MLP neurons of a small language model. Each row is named by its layer, matrix (up: input weights; down: output weights) and neuron, and shows model dimensions 0-191. Each number is 128 + 32 x the weight over its row's rms, rounded and kept within 0 to 255. Numbers have three digits each.
After each neuron's rows, "fires after" lists the tokens most often just before its 100 highest values on Wikipedia text that the model never trained on. A number after a token or word is its count.

L5.up27:137126152172116093175121093169184112136105105091156116159165103150116155144204181102125178096122117112048065113164166092098128149122114168100106111147090116132188104097114177106143137124091070135159118140117153142109100115130110136154115119098118048082142143128121160136128122153079155151108153162157100123130117103216157098148109072070137049129130118131131170148153129178120126112111114147189107169166171083124122170151114062109121123052077172165131101121144097092090127120132128128130142064186151147109113158131121126073163048111112140191103137123113108184122091075196140123
L5.down27:186188187132131185129134158114191097141132126133169127058138124138145139173139122165134100120122098061175214083122186157112125149105120117097145142118107119057172130167128118170089126135107100035119091151081089136112181111138100129093073129135114156134158105141090120165131119190168142128120076076119109161107161070134097111120149072139121099155113106139099104146149174129162145090142149108165133103129134143201145129098099115178106163112134102108126103126103152081097112087173177124115115122237195161114173162142122166148128107096102141151102164160126098082108088111071122095
fires after: "s" 33, " (" 10, " as" 9, " S" 6, " in" 5, " of" 5

L12.up262:095086134178098098134108197103112183204114163153164186094113157140154106126093080093114125094166047105071149126112125112156061115116141126077106099069095121109099108096196142143133119069138175101120057123150156127143115110126151118123148166123067121165138097139145154105135128155112156167053099130102113168108126142149124188126107122083162106115153143126131135121176148162126135178099115075185127087145126096146134081090109155176108129184115073122130133126129173134106100118097063144128140080119162134195105178127148203103151135117122051100105104115099135100170102093174099076
L12.down262:108138120088154143088166099094153106087103103109115122180107135106105137115150153157123131173089153123156150121126144130172169094166147118197139097090143129149155141107123151105106108104123131149124131160120103095150109110083138126099097123110170117117107151115032097117145133152139146124186137153084159090139148138126150125141146176150112123149114179089169127107066056131129102119106105169093125191136128156097141126150187145128097166134075149137109132125089069102151136156121226098128092183156087194127176118106141092110202099097140153135141144085126000130113160099106128208
fires after: " |" 29, "\n" 24, "-" 8, "|" 7

L6.up237:164121189132137112130090090137128081051066158126121160116160115145067108092145132085168125118092141073138147105164184136125097122037155142050111136053077119192102144145152135087150115154125140123165147129081145154114107102144092161188140130142170149063101104125072162102148113145108159126099089143152124137070071136107138198155147162090154139204122146129106133216146162172126116095121170116167111129168100111172183119134152123124130129070105137155089137066156170100125152141113153109149092146155101144150137144149151192099112104147162121159116119169077075147145129154117120081
L6.down237:101112108119169132137081143084122160137143146124049148123131159138100110144085090173167109105181132148175159126097180100111128068104213100172135132171085112121111116100089145137173152160141116161103108227120134131173156108145127118083114139172186149130170135090095131136106103105140138146127148070093088118142159148143159148080116188108119119155133112112097143114104171146124163158159139126132143083088155114085109116124137139167119180020175099118161094096114118181105078135089150153165127089188103139117134101126156139086019140097107110106114144106136087085141153105140214168
fires after: "\n" 51, " producer" 5

L11.up4:128105134104146112191139149121177146140122117060170139127145138117120117071122105108126088094135114124122120163124152161078087167111128130154092136146099162119214069116114173066128156140128068129152079168089153104098079107116099150146121105126171044141130112156140136172049108169124156109096141175096134105176159148171149189141144109099113111115098192046084187131120116180088085133122149145123135116172124090096160196145146124128218164124104149103158075100099154121120155151126154155169149121107118125136103176180135117138186094105096131167157088085190117122125128081140147070
L11.down4:179193108100109099161125078114150143181182081106216077142143144131113184150130052157116086101138117117136155178113122166105096134119109160048146122169105107121156120141147178144132113112095172081100134092117184108121082072140091203075081098166143124153122089130079083154138134150133100112148125076114079129106117138202136118159171147154100124108075127128177163158144134145074145127096118131138120161189115102097137104161117110135054139111100122107106072127154188154144143077088128195140182133124151085143101167078157194097174120113112144140125121131097120136143120121103147176
fires after: "s" 50, "is" 7, "'" 5, "S" 4, " S" 4

L5.up322:105179138147117072118100120194121106134112136094164112130135176108175125100111173109129115151125126157095081146176150177169141107080054107105087156109071178124084110168130199105186165107095148068132136113143076142083091115156121152090138124146131150080119187135105156117098117121179130187111182063138131084150108078164158120070077137129156092190201120104146115146111132197105176172103106117164180163122122133101089108159124119129164117123113108128131134169096160054134108120126094187105097103118157106154158142156128083048161108086152096116113161133116077124081129095140118137
L5.down322:140109150143161124180135152104090121148121103116055123109113107154137153125097120123083183208129134151129140173184132184079089143144225164154122070125099135106112217102075172142168129165166138129073175127106165097125169114098099132103127102098087096154182173171101125118131160107074166076137152100110182127086071205114151150099132129131140105116123134097080147138147092113127138157103088149172121137149163133166124123131115175108099076076107153070144131110131120182123153125156129117130109123097113043162174128171135138143145067119124127104080045103142074150137147119156144137
fires after: " " 72, " F" 7, " D" 4

L12.up272:167150130126159075157161172110129157096108112084137064192140124115146141123147161144124115130134169138099074075130170190085164145132123119156133135080143207125099068085147158139141123099145128088159098101139150104121141093058138084150115160173115067157161127165119129152086118090109163156172179057070100103154178154101124086114066183122184151124129181082125101134129085158159202191151098116160145218118133133124111102112108159142164100128102112114137154142120103149149190101147122156115066125067093106151102107160109069135131133100108097158117140133125080139143109055135118139
L12.down272:138117173177184138143104144058099138110054170140067076125119123085140078201109107153121148173189100101134160169127088103122101134112137136100121128092120115167116134161086174084090128156135079156089131196135182062108116097119097151159173153072097117136124079162132144122096165131141151117045104134123162130146112155128137153141113140142122141135143061082144155073138126130118157109130151117142178137113075211112140069127085127160112113144165163127121199088125112101109161104120156145172145107104147158178162172139047155112066203172106121114134096145143122074105135138123093116
fires after: " " 61, " c" 5, " Bi" 5

L10.up149:077070124164114081151175090152073124179137153133160100126135110135061133126146104163175095122146121142127124172126142153159083114116132113129144164102115146159131112202114206140148168080129161096120093160087148157122127168128151115133109068146053100148086106111124151124116055145131138115078126084134157112091086141116183084112129098103156110118114197062117192159178123208075111140092061143102138112140125114117184078109085136132190108100122142111129123160116107139076141153087102163184174131150123140162135118149180142127184102157086167130163090080116104120146128179197100120
L10.down149:124182133085130130107140096179187072095134079145138151157148141136165125110114108149138151183096205119142117075114127129083132079037151151071149117192104108202171157156144103146103093136157175140141074115181098147104124136157143116101160157081178116122187143152131129146133169118141129130166103129094053095156122084091137176108153111110101140167135072139135074138113096073121107123125154167117120091156082072173151104124148163166118122081067168137135145103140162111103131149156151094109108130156107104162083101158154151113162138145091148142063115162138086113220138051149110128
fires after: " |" 65, "-" 7, ":" 6, "." 5, "\n" 4

L8.up200:159124131145108125209119143184113145186137108163147120120154171116134070101121071089138116113162147099119130099158143153130082185147105111139101074105048108136117111125132112147115164122071183132090113126158107202102177162123113129097166136150143160124102072084103143187063106071151149183113114112147133084151151148123203104116030104096114129178137153113140078124196133154143140155136097097234151099141122074079155080076138097178189150160131139133101132158143130147128110125124099138135087116105093101179143118132162157095152098128164168145139098106155098160161104121142095102
L8.down200:136209127077125141125164108041153130071115079140121140141085113125166135065179157097136164081126150120189132110167148114194170133132093076118158091066112160121122195139165136138114120228110140119141089103108133133152062130178163094111126097122158139110146181116089169158093154149148129095100153113165153162082108144131144127116105142139113116108127180095125124041102129111137139160142133153065186116121146115163094108138155105086115145122110215132080067120103101068108057139121161090124107140106111147096140163173123147126159128119154140114135177127147118172095074139116164186
fires after: " " 71, "-" 10, "ac" 4

L10.up98:113142130114142079152190124218152103188148197198159140130122127124076101129129115099175102115152140121078108092049153182174129131152113088129120149102118126128064108137150125182170103116180172023106081129128119119182143156109089098103153130196089111142135139113128166110076122143123135101162135096146146100109151160165188165121109124105145164091131159137101141120149151134090170154141119119137101122146089119122162097088035124174158128102127154125147104118127162126107104128117093181111150113128120090124099193161132170118118071110140152147170048077115136154087087111194154089
L10.down98:194175127075122123084103088154183092121052094120153136154166103111169149049147137212124128133131134082117150114180125161111116144107125152096144154141159145139114152133128100113112138082113143131104111138116152131166109102141160084136189165113214098148146072132100158104135174107100131103119122102144129104205120115104099138162089145179113138178148161121124129109115118118079099090129175080125126151136104131064073105143144127064090124117067151126131164108136123136151111104232197161083113064123150155148153119069116127139178144093156126149157122214094114146101099147100139060
fires after: " |" 25, "1" 21, "2" 16, " " 11, " v" 4

L12.up115:083117126133136154169126102143108133108078133138177085187107132138111127127113119173178103084100100102090106144112134149136155116104040140078131096136061135185139145095176095143208090128166157181131134157105162087182142075113103107167079092212167107116130110158117152103152093122145132145089168139067121111127178125069180165153057169134129182122159078155101130161126115121085082150145097105178137107115173069121162124157151164177128171122145129142062121098076171106104105144076127133083116157134150154148076165128130151095143136141147073190125116110175115114150133086125165143
L12.down115:130168106059108158151132132153110152112152120250174127177110123071165146208131153122140115094167169135134092153172108147156115103126031133156109168170137129150187092118080137152113096164111147098122066101132056118128095122103138106084119133150133141116152183137088129139093187121139117093133155110087101109120155132121105132100146126177106130162096099095098137117127132116131131146126131182115138022125170086124108132131168168132147216240078124115154139151080098115070131128130155151116148162113142070124076120127132170126124153175113115128138138129129080077123120122118148092
fires after: "\n" 29, " the" 14, "." 8, "-" 7, " The" 5, " a" 4

L11.up358:091196139112128129155155132103188096155086115130119109167117109113144052130116128118110042153099168163106113131127144161115153144075091132088104123100085177113112172113207126099134131151154147097136129127137089136155130142134088107119119066163094045127087082154138154123109085104152130140205159133144154081135142108125164109123107186123168088134150176106165131106154064174088104121126125169101167193156119099089159127179126192106185144116105145112101187103123124073103144097137172160103069135123135097099149139174125067073140101161156151152183100115126083114170113060082151154
L11.down358:167124139128140112131118104116161137139132143128146111126138140031137154068141154126149169147137122137090147059136080141110137163098187127164205132085120105102147143153092207109197074116082157138149119154064191107131166164152222128143066105075079097139149124164123093064160116145150120094146075190172112118066105146142085111137109107093129156165116116163067171133135089147131144091160120090111086126153166171096143106145147124147073097057163162168136184067129106136113167136153154116133113093150158120141117106122142130140116103157092112172101159184122125076100127107155162127
fires after: " " 82, "1" 4, "4" 4

L12.up299:173133120170095121177130207125046089138139123162134104110112074137092077135126109117141121141157132142165140124093125133120112124127127109102098101145097155186087207135128094170188124107128110137066087130111136116136114126148166120112152144134082139128142128150153174146094094053185140157165174106125141174060174168145131159120083118138065099195107103124176135122191143155120136212130051094199114119119098080117173045087054140145106103116141163132149136125121129106115155085104094137174116114115123107156066127134142136105217139134127145150162104115118104123135082105153156082
L12.down299:079136139111127113137139007163195095084086126123102162206130142085205184133117146134096138137133180144141065135153105171180101132147127131131192085094157099125135088108129187110126157127145146139138134178100100137126108081123140155151101106148248071103128137117091119069160175122166089141123119149088157105146138147135133122136160167168121175124107099117110109122119093098121142119068135115147108084161145131164125226137184090127131193147079102093082169143083062124096133163159135120133063133133119123143167116148116140111103100132141096130092137145083117127119163116113141135
fires after: " |" 30, "-" 26, " " 9, " the" 5, "," 5

L8.up147:163152156142199129149126105070135148107071159029139094128127091165136148095107140106127094155102148118122073103134148136164091105131159089112137134089125160157122137142175153053098111117142117117090116119129112183244073141090090115120152067171092046112158149173109175092128101124141189177086117100138141089167172063115182147081029094075142139110138180113156120163125096140111116144095110110149200162131109112133148113076104172127138114140123129158145156148127124074126163115118115098146101142124097103145118181164122098045155102137112112124129146106150127145128142114137102138
L8.down147:174132138080091141114102105153153130104114093103064083011154149208157153121162126138138121075098119185127133145128147137154091229085060115167138159141125131122148102080147169186106133133101101153136147098141126135031126128077150197123137164086086153112123127183099100147121148090091137112097153125179077169134119110127142175106119147071124097136057133131123155125120128105115094124110157116133169182180165128128092118125098112122111094138157092102124159104134125096107131145188151092139155133131132113081171184167104140070175103154152118156168134066127127126161150130092163180
fires after: " " 57, "P" 4, "G" 4

L10.up305:088146134117218125191173111122143080097103103173166147136073142182104103096117102109104126121092161100121052146126167176131140093055114130123121085140140115117130122118140123059233158119124144110147134162142152103162110135087089154152103068192164131100066068141083154065146070140123158141110153099134157059105202101139179186107117143092187120129175133161062136134126171168128093151180130157108107159115151121095102119139106109129163081140107103084125127130138160117156133130080158116109113126081105143119111175127161068130126095125124124186103114127102101175128126146162118098
L10.down305:122164161147065165125101144135125110141141154109043101136150151091133126142147116119093147203119136087134094108103159164139123153159220123099123135108108132172119093116054143148150107177118102149118145134113054071124114127099174116179060072133183198149148077155136138138094167135182175130144100134075124162103144143190152132149119105104129114103135061172075073124147130123119166168168092141125139120167152117181149137138094224139158135098112130133089122117147072204112120158093127070108112109148156129115081145167136125095082176128071131160086135127131084136125156100091113165
fires after: " " 50, " con" 14, "\n" 11, "s" 6

L12.up352:214157162108209110189132120103143099115071181074126122136123109136106117107105127137106108161156153069090088095139169160082128107123118164100107147068087167155120142075197128035115160107093133134185126096108081090156155090135087118172118170138143099108136146146102162118077098175183152122125168143086109167105144068134076149143102139120170125091129186138145163149097081112131127133164107109104142187109143130087186124159137193123186151088115069143078133084094157111157113098125162137091089134135164112152170150137105111112128135134183070133123103136134125156130167070107165134
L12.down352:116105112065169122142159137164131067125140144144109060177125133149083072144174111152163126196099151187114108087146117108100202131114135080147093122126118134083156128206115153173124195097127125101173121095062107107134147133142138118094153117189204072097126185113144130052095057098066105151154142151208158077087091120115093123130078151150123131111124190110128121134135093160099096156145122112118169118134076087132090106140151107115170076109145164151163118093117135116172151141171139111136110143166126156113149132124123068124083133136157173167133151156094089156127103131174183118
fires after: " " 78